From a checkpoint of a small transformer trained on Wikipedia.
Architecture: learned positions, tied embeddings.
MLP neurons of a small language model. Each row is named by its layer, matrix (up: input weights; down: output weights) and neuron, and shows model dimensions 16-143. Each number is 200 + 40 x the weight over its row's rms, rounded and kept within 0 to 999.
After each neuron's rows, "fires before" lists the tokens most often just after its 100 highest values on Wikipedia text that the model never trained on; "fires on" lists the tokens most often at its 100 highest values on Wikipedia text that the model never trained on. A number after a token or word is its count.

L5.up370,217,188,185,192,84,245,152,136,266,164,197,173,232,227,87,186,251,228,149,217,100,192,191,206,229,196,214,248,164,227,187,163,248,166,191,233,176,171,246,183,236,220,186,174,224,242,228,180,178,199,122,142,166,142,199,138,170,215,205,225,146,83,223,283,192,151,219,168,171,239,232,245,143,237,161,127,202,228,247,164,142,211,246,245,148,181,234,233,160,206,154,228,210,241,191,220,174,189,139,161,186,191,193,154,164,170,216,209,264,166,171,202,207,185,216,211,183,253,195,213,276,183,156,195,199,259,203,192
L5.down370,174,209,174,141,182,151,210,224,147,216,199,133,233,206,202,125,153,124,169,293,246,177,260,216,184,136,258,276,234,169,202,124,222,200,158,167,264,226,192,175,228,210,160,219,249,156,204,135,174,187,195,149,279,167,181,196,193,163,180,228,275,238,81,180,242,173,213,235,232,208,129,222,209,215,227,142,100,220,226,262,252,150,205,190,255,238,194,215,255,268,168,224,180,228,185,201,291,267,176,193,224,183,209,201,250,225,250,231,168,202,211,240,146,196,216,189,188,223,259,138,177,184,218,218,276,280,172,120
fires before: "\n" 31, " " 15, " the" 5, " ±%" 5, " No" 4
fires on: " |" 68, " of" 25

L4.up985,242,160,182,201,171,283,256,179,210,225,142,238,152,182,184,122,208,227,258,202,241,190,220,193,164,264,131,175,219,158,169,181,234,202,175,210,190,228,144,151,185,170,238,219,151,201,202,291,169,230,229,183,164,263,174,238,234,185,215,201,224,222,185,259,221,173,226,212,215,183,143,240,184,231,234,241,201,198,225,199,229,210,225,223,180,265,247,199,198,204,294,187,140,203,160,205,164,147,251,225,141,194,246,211,195,238,163,225,224,148,209,228,224,221,216,161,257,172,196,237,280,220,205,164,177,215,168,105
L4.down985,226,153,128,129,221,196,263,208,162,232,234,222,178,215,177,220,187,182,206,131,183,285,291,227,288,181,137,263,185,262,201,212,229,207,178,193,212,221,236,255,195,114,225,167,175,181,240,193,174,194,179,160,236,205,186,202,180,267,197,217,240,194,113,200,155,197,207,224,219,210,182,148,120,254,245,272,240,197,218,216,203,186,204,200,246,191,236,197,193,212,198,218,165,150,203,240,135,186,220,216,225,257,196,183,221,242,261,227,259,226,207,218,175,151,186,227,155,226,151,205,260,238,193,200,151,136,93,250
fires before: "\n" 32, "-" 24, "|" 6
fires on: "\n" 38, " |" 30, " (" 18

L4.up1029,211,234,180,260,254,248,244,197,154,189,219,186,214,210,176,147,193,127,260,211,227,233,201,181,159,249,137,218,193,202,186,175,204,168,126,166,142,196,197,229,146,211,204,166,220,241,350,189,162,163,223,163,141,277,202,211,213,188,218,188,175,178,207,224,268,223,241,115,194,242,142,218,217,243,206,148,260,274,184,189,208,179,200,206,229,229,282,222,211,182,151,240,204,241,142,221,163,185,288,138,298,230,193,232,180,243,203,188,198,163,140,136,248,216,215,147,165,243,154,195,271,173,158,174,197,198,225,212
L4.down1029,227,221,176,146,185,193,219,227,158,170,184,131,169,212,202,162,181,209,221,170,199,230,246,152,161,187,152,247,227,217,148,176,215,170,194,260,205,221,188,271,205,213,275,149,254,205,221,231,195,243,238,263,175,246,104,220,260,220,246,227,130,203,211,253,274,133,132,243,181,227,202,211,223,227,194,235,222,225,203,206,180,157,159,141,228,189,226,182,155,262,214,203,92,182,241,253,134,176,165,224,295,176,243,199,169,318,173,215,240,169,177,170,230,266,225,160,138,157,162,239,212,241,150,160,245,173,205,213
fires before: "\n" 76, " |" 6
fires on: " |" 91, " 1" 7

L2.up369,139,196,180,146,227,214,190,241,204,208,160,215,152,136,169,117,242,35,239,223,173,168,208,222,199,162,175,143,142,233,154,159,238,224,226,182,228,151,165,193,202,193,175,199,222,124,312,175,200,166,174,192,148,293,176,180,144,191,209,243,155,164,188,141,251,186,215,159,157,149,216,169,198,220,282,162,203,156,265,161,247,159,191,176,173,211,212,218,174,153,160,245,195,235,243,161,121,246,193,175,158,175,195,203,164,276,233,223,174,229,145,171,214,249,231,215,186,141,147,233,137,150,133,209,269,142,258,202
L2.down369,222,103,123,119,210,165,109,284,234,181,227,200,237,168,186,224,167,189,203,173,211,174,166,180,224,274,163,149,217,208,124,246,179,185,217,196,157,212,200,200,235,254,171,171,199,205,256,124,146,178,192,162,139,232,125,257,203,165,178,301,231,173,132,158,228,166,194,226,186,184,187,202,290,191,323,247,187,170,196,170,235,181,139,124,154,189,156,174,185,225,118,191,160,215,247,215,153,161,201,187,151,182,224,277,237,280,268,274,249,237,237,188,224,220,177,202,184,139,129,203,216,233,233,214,153,156,225,184
fires before: "\n" 41, " " 8, "---|---|---|---|" 5, " Conference" 5
fires on: " |" 85, "---|---|---|---|" 12

L5.up974,209,230,216,196,141,283,141,162,219,212,172,215,177,177,184,235,202,185,217,207,220,239,242,219,210,281,199,194,123,220,194,111,274,208,216,155,187,204,126,115,214,231,191,117,247,237,126,291,154,184,184,159,128,270,139,193,215,246,151,261,201,190,171,175,165,188,207,152,179,141,287,245,207,217,221,283,227,221,229,139,268,193,228,337,176,162,208,251,165,164,237,215,266,250,165,187,226,181,237,207,246,190,252,230,196,215,222,193,246,218,129,246,208,221,216,236,184,108,192,152,138,209,228,253,226,163,207,188
L5.down974,151,188,270,194,227,193,181,148,200,264,220,210,234,195,181,187,271,211,186,135,204,186,245,247,191,203,225,252,182,199,171,238,198,203,266,209,163,170,183,159,90,221,161,142,153,179,174,202,177,161,191,171,239,238,249,167,212,202,219,225,235,349,206,287,50,109,219,169,156,208,207,215,175,277,212,216,228,224,199,185,215,162,202,225,257,163,247,153,126,267,233,221,222,163,139,216,169,191,253,173,207,185,200,141,188,162,203,182,175,168,197,236,223,202,250,185,165,262,189,189,215,171,192,182,214,186,178,226
fires before: "\n" 50, " He" 10, " In" 5, "==" 5
fires on: "\n" 52, "." 38

L2.up354,246,182,201,235,219,192,137,226,168,177,156,187,257,141,183,123,224,238,293,206,215,185,232,242,190,178,174,161,178,131,215,158,196,229,173,175,199,134,249,220,264,204,206,237,251,159,224,230,188,185,173,195,191,203,271,226,235,219,297,179,96,131,296,156,194,228,232,218,295,174,219,157,205,266,216,239,210,218,180,219,239,205,180,239,106,172,181,97,241,255,194,185,202,217,232,211,142,144,220,224,190,280,198,256,177,116,213,187,228,183,167,242,256,207,207,204,275,262,200,207,325,233,217,244,193,198,216,184
L2.down354,208,255,233,216,174,193,228,148,207,254,223,201,198,185,168,237,164,213,117,185,208,223,227,232,160,164,196,261,213,248,178,230,137,187,200,201,116,213,223,187,258,239,118,182,224,183,221,193,227,178,207,180,191,255,265,219,185,243,121,189,218,183,117,136,269,188,185,233,133,171,198,294,131,216,262,182,221,207,167,210,239,153,196,152,178,178,156,204,217,222,122,134,170,176,191,319,180,219,199,155,185,214,286,226,97,215,200,234,270,235,217,245,245,175,276,170,206,105,206,165,290,174,155,123,204,159,150,155
fires before: "\n" 24, " " 17, " |" 16, "---|---|---|---|" 6, " .0" 6
fires on: " |" 67, "---|---|---|---|" 16, " " 5, " 0" 4

L3.up433,199,169,207,154,261,120,151,179,190,185,133,119,136,226,243,201,196,145,176,152,195,207,213,245,136,172,253,190,214,183,260,245,179,265,214,259,200,254,217,143,208,214,185,220,219,229,199,169,235,148,134,242,303,209,203,176,184,182,165,280,218,261,169,188,243,205,202,161,227,125,173,135,174,132,223,206,216,191,236,243,238,253,214,202,241,123,211,225,245,146,202,250,229,212,115,229,108,253,201,265,234,165,311,247,197,168,158,216,194,218,206,174,267,245,238,253,175,233,142,201,208,198,255,218,140,136,185,179
L3.down433,175,171,258,212,254,167,174,229,216,228,222,228,216,256,206,150,195,154,235,207,164,286,253,212,179,178,189,230,204,203,191,232,247,137,237,183,118,209,215,218,232,140,170,164,158,183,166,184,203,240,179,220,140,273,251,209,125,210,253,201,211,245,232,115,150,166,169,224,172,148,205,179,189,245,205,238,251,161,185,182,222,270,245,213,179,224,226,260,171,155,227,180,235,209,273,231,146,207,269,205,175,177,241,197,205,188,141,220,178,215,180,184,243,205,174,230,176,268,208,162,198,320,182,213,204,223,201,231
fires before: ":" 48, " by" 4
fires on: ":" 43, " by" 12, " date" 5, " companies" 5

L8.up714,193,140,204,232,164,203,203,114,225,186,226,207,199,178,149,164,225,240,219,172,223,268,191,171,173,344,173,186,192,212,238,245,204,233,179,216,217,210,173,193,144,192,126,201,193,198,209,241,163,184,152,204,196,175,206,186,212,142,216,221,225,211,184,226,186,213,183,122,212,226,228,183,225,304,193,251,189,299,224,166,185,165,211,196,163,173,217,234,218,192,256,173,225,193,235,216,181,188,208,204,186,200,205,203,174,198,193,190,195,201,180,140,247,177,137,146,192,149,149,215,205,191,194,155,175,265,147,297
L8.down714,138,227,174,150,183,173,191,150,166,136,265,268,186,152,222,184,90,221,274,152,204,148,197,114,207,224,139,216,164,149,234,222,197,240,194,241,235,206,184,175,129,137,217,192,150,193,232,208,181,116,200,259,245,205,160,225,168,251,216,234,237,239,201,252,209,215,132,276,167,186,242,177,202,194,195,228,149,211,230,140,249,174,214,145,219,249,164,153,207,193,229,233,184,197,272,224,203,313,226,161,240,186,200,182,233,254,239,138,200,217,217,195,244,201,113,223,191,190,165,248,263,176,235,142,207,221,191,230
fires before: " and" 51, " W" 6
fires on: "," 58

L8.up1068,217,199,215,273,129,275,158,248,193,124,180,241,203,199,133,237,186,237,219,250,253,247,185,205,225,266,172,205,168,191,219,112,290,179,135,222,200,196,200,200,269,156,224,187,192,156,221,131,154,163,208,158,217,141,244,266,164,239,169,155,201,206,243,263,215,199,174,151,135,176,150,151,219,147,210,231,190,200,242,222,233,136,227,115,185,186,232,186,130,154,213,245,173,215,217,264,114,264,202,212,133,282,127,139,207,249,222,245,201,135,165,175,211,143,163,146,208,214,123,191,268,301,194,221,222,186,137,183
L8.down1068,163,153,237,193,197,172,236,227,127,146,239,237,182,243,160,192,197,156,205,175,182,176,209,126,204,176,221,252,150,134,228,246,147,162,227,200,213,170,157,199,182,240,189,206,135,278,226,208,248,236,233,266,172,298,296,138,234,181,219,203,170,170,211,274,179,241,228,264,159,219,209,164,247,195,184,268,224,181,100,148,161,191,178,201,148,194,273,228,199,163,172,138,153,286,211,180,251,244,238,188,226,216,151,158,193,238,171,120,244,218,171,303,240,230,245,202,292,186,216,120,172,143,219,242,242,171,187,231
fires before: "s" 39, " and" 11
fires on: "'" 40, "," 39

L2.up539,180,194,204,198,189,216,151,245,172,154,185,173,227,178,184,178,222,139,159,176,233,166,217,160,194,153,124,117,221,231,221,167,300,257,211,206,236,127,233,219,204,193,232,196,229,200,219,162,233,213,214,242,226,167,106,211,221,225,125,167,215,113,205,216,250,223,226,186,170,159,212,204,181,239,197,177,202,165,117,201,173,176,174,226,169,247,232,106,234,230,180,181,149,165,176,231,157,208,188,209,162,258,272,171,179,261,133,144,268,163,267,194,200,185,257,178,149,209,234,304,166,219,258,267,177,248,181,189
L2.down539,184,226,199,233,190,190,197,203,266,63,228,98,236,300,213,255,160,208,225,136,255,111,171,198,206,214,110,221,184,252,229,211,181,245,183,146,202,205,269,194,182,286,158,184,223,221,199,182,181,247,230,219,191,143,242,206,246,179,195,230,183,217,296,161,218,223,204,151,225,100,244,209,108,264,144,174,244,136,208,319,148,254,230,161,213,172,218,161,182,232,211,183,166,177,266,242,203,220,206,165,238,237,263,189,200,202,177,188,193,210,159,164,229,205,226,187,224,176,146,240,172,206,233,178,189,212,237,154
fires before: "-" 25, "ris" 19, "\n" 10, "=" 8, ";" 5
fires on: "\n" 46, ":" 26, " Der" 19

L5.up761,162,208,282,166,247,154,147,264,235,218,172,192,195,179,204,272,223,270,135,220,155,219,138,188,238,203,186,187,202,191,176,229,164,176,232,235,285,185,176,206,185,297,255,232,116,197,138,176,190,180,213,169,215,222,269,222,160,207,197,181,258,242,217,178,207,190,220,175,209,211,178,181,184,187,167,195,272,170,229,227,182,203,150,267,225,221,227,240,111,155,180,220,213,209,166,128,246,179,244,258,154,242,226,204,212,205,239,225,302,274,182,267,189,240,234,226,234,156,197,176,231,226,201,303,214,211,219,179
L5.down761,174,194,144,228,213,172,172,193,220,148,211,154,190,180,237,233,193,242,175,176,186,249,173,256,296,138,153,164,146,151,229,231,175,184,271,206,205,138,206,185,107,268,173,177,241,165,245,207,221,199,188,238,173,244,223,124,206,241,216,167,209,238,134,180,206,79,226,185,169,149,191,160,154,221,288,238,221,164,224,225,191,175,218,201,252,229,207,166,318,195,256,197,264,200,222,218,209,127,223,169,223,202,224,151,295,250,175,200,191,208,260,253,235,175,208,215,168,290,166,162,184,238,265,198,163,186,148,157
fires before: "-" 44, " " 30, "\n" 6, ":" 5
fires on: "\n" 72, " |" 18

L4.up1293,233,185,185,163,173,189,196,153,226,232,175,170,164,165,221,205,127,146,241,180,153,194,161,187,211,186,209,219,236,175,204,213,211,201,221,166,141,175,170,170,104,202,172,201,270,203,267,202,229,153,154,128,208,271,200,213,212,238,191,241,164,141,157,185,293,205,210,192,143,224,147,219,221,210,241,215,190,141,176,223,289,123,184,160,288,212,270,186,190,163,128,206,203,157,101,165,187,122,266,234,314,185,238,200,211,250,226,243,228,180,162,225,269,154,178,205,302,203,73,217,214,247,216,254,281,219,256,188
L4.down1293,226,164,184,194,210,256,188,154,194,184,249,210,262,192,219,249,225,263,260,251,113,206,193,187,255,214,203,197,226,158,213,149,225,132,204,199,251,202,238,268,138,218,244,187,177,248,146,188,210,270,238,203,234,146,200,135,176,168,237,104,183,259,210,218,217,190,216,232,222,239,303,145,211,257,149,162,236,230,167,178,199,209,282,191,125,212,245,145,188,187,197,175,208,195,172,190,227,174,108,192,222,223,227,216,239,195,220,270,155,224,219,250,238,198,168,143,126,240,224,260,246,156,190,161,200,192,251,245
fires before: "\n" 69, "|" 5, " Qualification" 4
fires on: " |" 94, "\n" 5

L3.up82,197,216,122,123,190,156,192,159,244,175,156,190,160,168,162,152,175,187,178,230,260,218,146,193,234,249,207,155,157,146,192,223,174,285,214,202,177,305,251,185,235,213,170,221,181,142,177,185,168,187,226,222,238,266,225,190,137,138,216,187,193,168,169,169,173,215,143,153,188,238,184,222,217,216,240,251,149,298,229,197,183,223,221,252,195,160,214,264,212,181,193,204,194,200,170,198,214,270,230,140,247,165,149,236,233,216,171,159,180,207,187,253,140,226,243,219,158,167,199,191,119,161,155,205,199,161,187,204
L3.down82,128,219,240,204,208,248,195,184,214,199,167,147,214,268,184,104,211,136,207,135,246,226,160,195,179,286,198,186,205,175,217,343,250,195,133,275,184,239,177,89,194,221,267,183,299,162,156,223,177,246,198,212,172,141,213,192,199,144,217,217,151,150,188,219,142,223,179,187,284,301,211,200,250,231,199,233,241,155,190,217,216,192,187,133,175,239,171,219,209,147,138,245,187,223,206,210,192,215,245,192,158,184,241,203,204,251,174,216,216,275,175,232,197,110,200,217,214,190,206,130,221,201,170,224,191,264,230,189
fires before: " |" 24, ":" 13, " to" 9, " the" 4, " 2" 4, " in" 4
fires on: "," 25, " Candidate" 11, " date" 6, " Population" 6, "According" 5, " Turnout" 5

L4.up174,224,127,187,184,202,187,174,169,168,132,184,202,255,194,225,149,198,213,129,196,169,181,166,181,215,261,185,183,253,266,203,177,254,215,199,106,223,164,204,248,147,131,237,175,229,229,143,255,219,161,219,200,212,116,244,231,144,147,175,194,248,145,180,208,202,198,174,159,153,146,137,280,209,216,165,160,192,151,262,241,250,210,197,258,140,213,270,232,177,209,198,184,251,221,151,169,227,223,234,211,120,165,159,175,219,195,231,179,174,132,190,199,179,228,228,158,198,216,190,223,144,180,135,259,195,193,257,164
L4.down174,171,262,188,203,194,155,175,179,215,209,205,184,236,239,192,268,238,193,173,197,207,201,244,281,213,137,164,185,151,193,149,240,239,172,283,170,152,197,139,233,181,191,175,221,240,184,202,189,186,200,197,215,151,225,230,198,175,219,162,251,196,228,138,233,186,222,202,234,152,267,163,289,268,129,225,201,157,116,182,138,185,193,209,166,234,221,238,185,223,141,150,252,195,214,134,255,139,248,223,211,240,115,235,315,326,196,210,294,206,204,137,192,234,170,160,215,202,178,235,144,147,218,197,179,119,193,108,226
fires before: " " 24, " |" 9, " (" 9, ":" 7, " Language" 6, " votes" 5
fires on: " |" 33, "-" 13, " Total" 8, " States" 5, " US" 5, " " 5

L3.up363,276,154,205,232,135,273,210,175,163,195,164,224,184,194,247,157,209,179,276,186,170,247,127,175,198,196,196,143,158,172,256,144,225,214,120,177,233,198,155,207,158,241,263,222,228,211,310,190,167,158,220,158,170,238,192,197,250,205,261,232,130,150,210,160,235,183,224,227,197,199,155,176,234,191,269,205,194,244,261,185,198,177,202,220,226,210,219,244,139,183,231,100,199,230,154,146,146,207,248,179,280,223,189,232,225,234,215,208,209,209,162,166,279,277,182,188,205,137,146,211,206,157,215,182,198,216,262,210
L3.down363,192,206,111,153,167,267,177,241,242,131,190,191,221,242,166,151,173,226,246,195,230,190,233,188,249,260,143,188,254,221,184,102,233,251,259,196,202,193,200,272,262,177,258,148,202,231,205,168,151,243,264,166,161,187,248,164,233,184,194,263,256,179,279,194,175,142,266,213,236,162,197,157,293,218,191,208,184,200,249,166,176,139,205,119,163,205,230,191,204,196,218,144,195,177,220,210,158,192,161,231,197,177,163,193,219,254,266,279,192,172,201,174,208,170,185,158,161,146,174,237,250,201,232,193,223,165,197,239
fires before: "\n" 47, " " 9, " 2" 5
fires on: " |" 100

L2.up176,191,160,173,145,205,213,168,180,241,189,213,222,134,237,225,182,260,184,169,291,260,113,238,178,242,240,192,188,225,201,249,250,217,205,245,198,167,237,37,242,235,160,213,208,243,220,265,226,194,178,169,248,269,155,187,232,261,230,208,224,166,172,249,224,262,228,155,246,277,167,201,143,190,186,244,264,202,145,161,230,231,227,174,215,211,153,181,222,201,287,219,243,187,197,162,221,168,154,130,235,202,217,222,223,173,300,253,235,248,189,332,172,142,253,178,191,179,174,226,230,221,196,211,171,162,251,201,217
L2.down176,157,239,220,219,167,110,221,237,243,123,273,211,156,97,231,136,128,204,248,217,182,177,156,219,229,108,211,236,156,251,151,203,256,164,151,222,194,190,242,227,320,192,224,221,173,260,166,226,203,224,205,192,236,139,212,222,185,240,294,238,158,216,215,178,230,224,221,168,180,212,229,172,199,198,179,209,208,209,128,186,188,171,180,146,205,151,157,173,217,185,197,178,252,176,259,134,146,189,197,183,243,194,261,172,172,175,254,136,204,182,184,174,252,188,119,227,202,264,170,161,171,140,173,185,122,222,187,189
fires before: "-" 67, ":" 10, "\n" 8
fires on: "\n" 83, " by" 10

L4.up378,186,166,152,212,160,248,175,206,226,201,247,216,111,177,148,133,143,180,249,133,102,234,229,189,228,194,207,193,247,215,257,154,136,153,162,206,187,185,241,235,190,208,245,174,194,124,222,201,145,174,267,167,183,201,197,243,247,185,184,266,174,213,216,182,209,207,197,265,220,221,157,260,279,255,203,157,239,155,243,215,213,210,233,227,236,178,198,153,216,248,140,231,134,161,195,160,159,280,226,212,220,218,227,207,179,254,193,155,137,177,200,236,220,194,217,212,223,103,132,288,238,118,166,175,181,122,271,217
L4.down378,208,222,224,254,172,215,231,136,152,129,136,154,194,262,244,192,277,260,155,192,267,233,231,264,196,199,237,202,221,182,189,151,274,226,206,234,207,206,126,177,228,196,235,167,247,196,196,239,137,223,168,238,208,165,230,206,137,152,217,189,233,304,241,207,256,221,169,209,192,207,213,109,262,209,150,210,136,245,229,175,203,218,295,179,183,226,156,262,203,198,185,182,242,213,244,238,244,200,152,273,237,126,203,202,206,157,194,223,144,230,293,217,212,229,250,224,173,190,280,220,173,189,238,219,181,179,229,185
fires before: "\n" 58, " |" 17, " " 8
fires on: " |" 81

L8.up300,189,229,222,195,181,151,105,225,189,233,197,155,166,128,219,188,184,122,167,236,214,213,206,209,188,191,254,178,155,194,189,188,236,234,212,181,236,200,232,277,247,137,266,144,234,192,179,232,226,246,172,246,205,166,203,206,221,242,233,193,142,135,180,169,211,188,188,164,205,172,247,226,208,167,162,246,200,160,172,242,177,234,218,219,220,186,217,225,237,149,213,197,245,153,235,224,138,116,122,185,159,260,188,206,127,154,248,250,242,179,121,233,140,211,169,168,208,265,162,226,193,232,124,270,194,145,226,153
L8.down300,85,253,190,107,197,201,168,172,175,177,262,240,254,204,164,211,184,181,233,172,225,166,205,222,283,255,137,257,208,316,231,201,211,209,161,215,210,133,199,227,181,204,158,198,224,123,210,146,219,207,209,229,181,152,173,227,270,218,206,215,197,212,246,171,146,166,179,237,132,234,208,206,190,172,159,229,206,181,200,215,203,182,193,201,263,178,161,144,253,257,221,224,186,108,222,195,177,216,199,172,213,188,220,228,179,227,358,234,223,165,177,302,114,179,213,165,91,126,234,175,245,181,197,115,192,226,168,172
fires before: "\n" 58, " " 5
fires on: " |" 73, ":" 11, " is" 7

L3.up48,229,260,192,226,75,188,195,171,207,210,196,228,274,172,228,206,229,223,117,214,229,252,225,207,181,233,167,158,200,145,222,221,261,198,168,180,165,185,190,209,266,260,300,200,241,261,153,274,214,116,208,198,136,194,177,184,157,220,170,137,186,169,225,271,201,211,198,149,193,210,145,245,182,237,148,157,229,181,214,169,130,218,218,183,209,169,200,221,230,184,214,212,182,192,206,231,176,182,252,214,228,274,254,193,109,98,230,233,227,161,234,168,144,237,213,214,230,190,217,231,176,191,258,224,188,212,159,256
L3.down48,150,222,142,160,157,193,168,196,190,189,189,153,254,175,218,241,165,168,223,146,181,169,231,253,217,208,176,199,213,212,186,226,225,194,173,204,234,142,224,224,185,178,242,124,169,248,239,175,265,205,209,170,192,224,226,201,161,171,214,150,217,190,246,186,214,255,163,224,252,177,222,195,153,137,233,150,196,147,149,244,197,177,220,157,191,207,231,274,170,183,261,264,182,176,208,173,191,198,233,243,188,297,239,153,239,179,233,285,205,156,165,188,188,252,180,154,221,243,208,202,258,166,145,141,253,190,156,131
fires before: "s" 75
fires on: "'" 98

L8.up611,187,183,259,153,255,264,164,182,162,186,211,237,179,170,208,188,173,210,165,200,202,147,168,189,163,205,210,190,247,257,212,146,258,208,153,122,184,238,176,165,198,206,219,139,132,190,239,178,141,250,189,206,215,253,195,306,224,125,206,188,197,258,182,199,138,182,174,175,180,255,238,208,220,190,266,223,150,209,184,213,208,169,196,196,231,197,191,190,196,229,225,245,191,151,164,199,221,165,236,241,218,166,209,191,175,192,219,121,247,242,168,206,243,257,219,123,265,202,175,249,202,113,219,167,246,111,274,164
L8.down611,203,239,129,129,124,174,189,182,169,258,264,205,206,266,217,207,180,209,157,204,185,229,185,206,213,185,200,184,149,171,245,223,195,206,193,238,168,179,123,190,242,235,244,222,151,175,178,178,177,218,194,129,170,199,200,214,196,174,256,126,227,183,187,162,153,228,251,229,208,250,240,182,169,255,233,166,196,168,212,164,174,139,181,115,237,148,185,156,205,237,247,180,234,243,133,156,192,168,209,137,237,157,137,212,204,172,247,233,112,186,187,149,124,230,231,204,187,227,203,145,218,211,158,206,136,274,236,137
fires before: "|" 34, "-" 21, "\n" 11
fires on: "\n" 59, "." 30, " of" 4

L4.up1053,221,229,215,215,191,215,190,189,207,196,178,193,221,117,221,180,181,189,187,187,185,211,229,236,316,263,161,309,182,254,174,176,223,190,171,201,146,239,179,181,206,254,191,199,249,196,213,184,231,166,178,230,194,235,172,161,232,175,198,214,200,247,212,211,186,228,209,156,137,151,169,190,195,192,141,187,210,204,213,188,223,270,211,230,167,210,183,213,226,219,173,233,221,187,258,167,186,182,260,168,230,188,240,242,167,149,231,160,272,134,267,214,203,197,192,207,270,69,190,184,205,204,266,194,287,285,186,212
L4.down1053,209,208,180,190,221,121,245,162,236,182,202,235,230,248,155,266,201,226,284,172,187,147,181,236,236,210,269,230,182,232,225,243,215,209,170,204,173,169,238,241,168,234,192,154,182,149,164,173,196,283,238,175,208,275,226,205,179,242,216,251,263,260,185,235,128,169,225,229,219,126,228,205,230,194,231,225,206,146,201,134,219,145,206,195,263,179,199,170,106,290,212,178,193,210,168,221,151,186,209,114,213,155,218,153,255,237,299,240,213,263,173,157,248,155,198,300,186,240,198,206,239,188,232,192,249,123,216,144
fires before: "\n" 56, " " 16
fires on: " |" 100

L2.up726,231,230,270,201,232,219,206,243,162,120,103,242,294,250,253,165,174,209,199,183,203,264,57,172,259,146,215,190,109,181,176,169,238,260,268,151,221,214,197,188,227,189,212,270,117,194,171,267,228,172,218,226,185,218,89,186,190,285,263,237,201,222,189,254,194,222,201,211,211,171,166,199,224,141,201,192,183,239,290,232,128,230,183,183,205,161,251,189,225,239,221,217,210,235,240,111,240,181,173,252,193,188,219,244,162,254,242,216,105,110,174,181,254,198,190,193,118,227,218,240,190,115,187,260,242,135,190,192
L2.down726,144,244,243,185,183,190,224,178,176,168,201,210,280,198,227,193,160,220,175,240,136,239,213,208,214,199,208,183,181,200,145,227,258,244,247,221,231,213,262,261,160,156,235,228,160,190,243,271,265,196,199,220,170,142,175,186,140,225,247,242,265,154,190,199,172,205,211,253,182,192,185,229,163,128,206,188,232,228,218,223,204,148,197,162,171,168,221,217,181,213,247,154,227,301,250,206,208,197,220,188,153,241,152,180,122,130,171,226,129,189,110,144,246,207,202,190,170,227,160,293,140,166,208,205,219,152,188,235
fires before: "\n" 42, " and" 13, "," 8, "s" 4
fires on: " footballer" 13, " trans" 13, " actor" 8, " writer" 8, " politician" 8, " author" 4

L4.up479,180,250,186,185,206,201,226,176,239,271,160,261,180,178,212,190,121,177,316,198,163,181,228,169,187,222,270,96,145,234,258,181,130,182,167,184,203,207,163,211,131,212,200,166,267,158,226,281,193,170,261,241,204,304,211,216,277,235,207,233,270,159,192,193,231,175,238,190,234,244,203,238,209,228,272,203,203,225,162,210,185,203,158,172,219,209,180,279,145,141,182,137,219,204,273,155,180,181,249,236,273,197,197,199,163,189,208,260,233,159,96,207,173,141,187,219,252,160,129,147,206,256,170,247,222,223,241,173
L4.down479,167,214,199,192,185,196,183,233,166,172,217,215,143,237,182,260,238,212,226,183,217,217,197,204,307,149,149,178,191,168,224,196,208,188,206,191,282,164,209,239,213,202,269,225,270,215,192,222,215,214,217,249,200,240,281,159,150,195,219,231,182,292,255,254,118,210,263,281,198,179,242,175,228,168,175,173,220,237,88,107,188,208,246,198,192,121,252,166,244,254,186,166,165,212,177,201,196,234,136,205,209,214,226,207,232,256,277,198,203,179,130,179,217,185,205,244,181,209,149,201,197,151,215,247,190,209,283,221
fires before: "\n" 34, " |" 12, " 1" 8, " 2" 6, " 0" 5, " 5" 5
fires on: " |" 79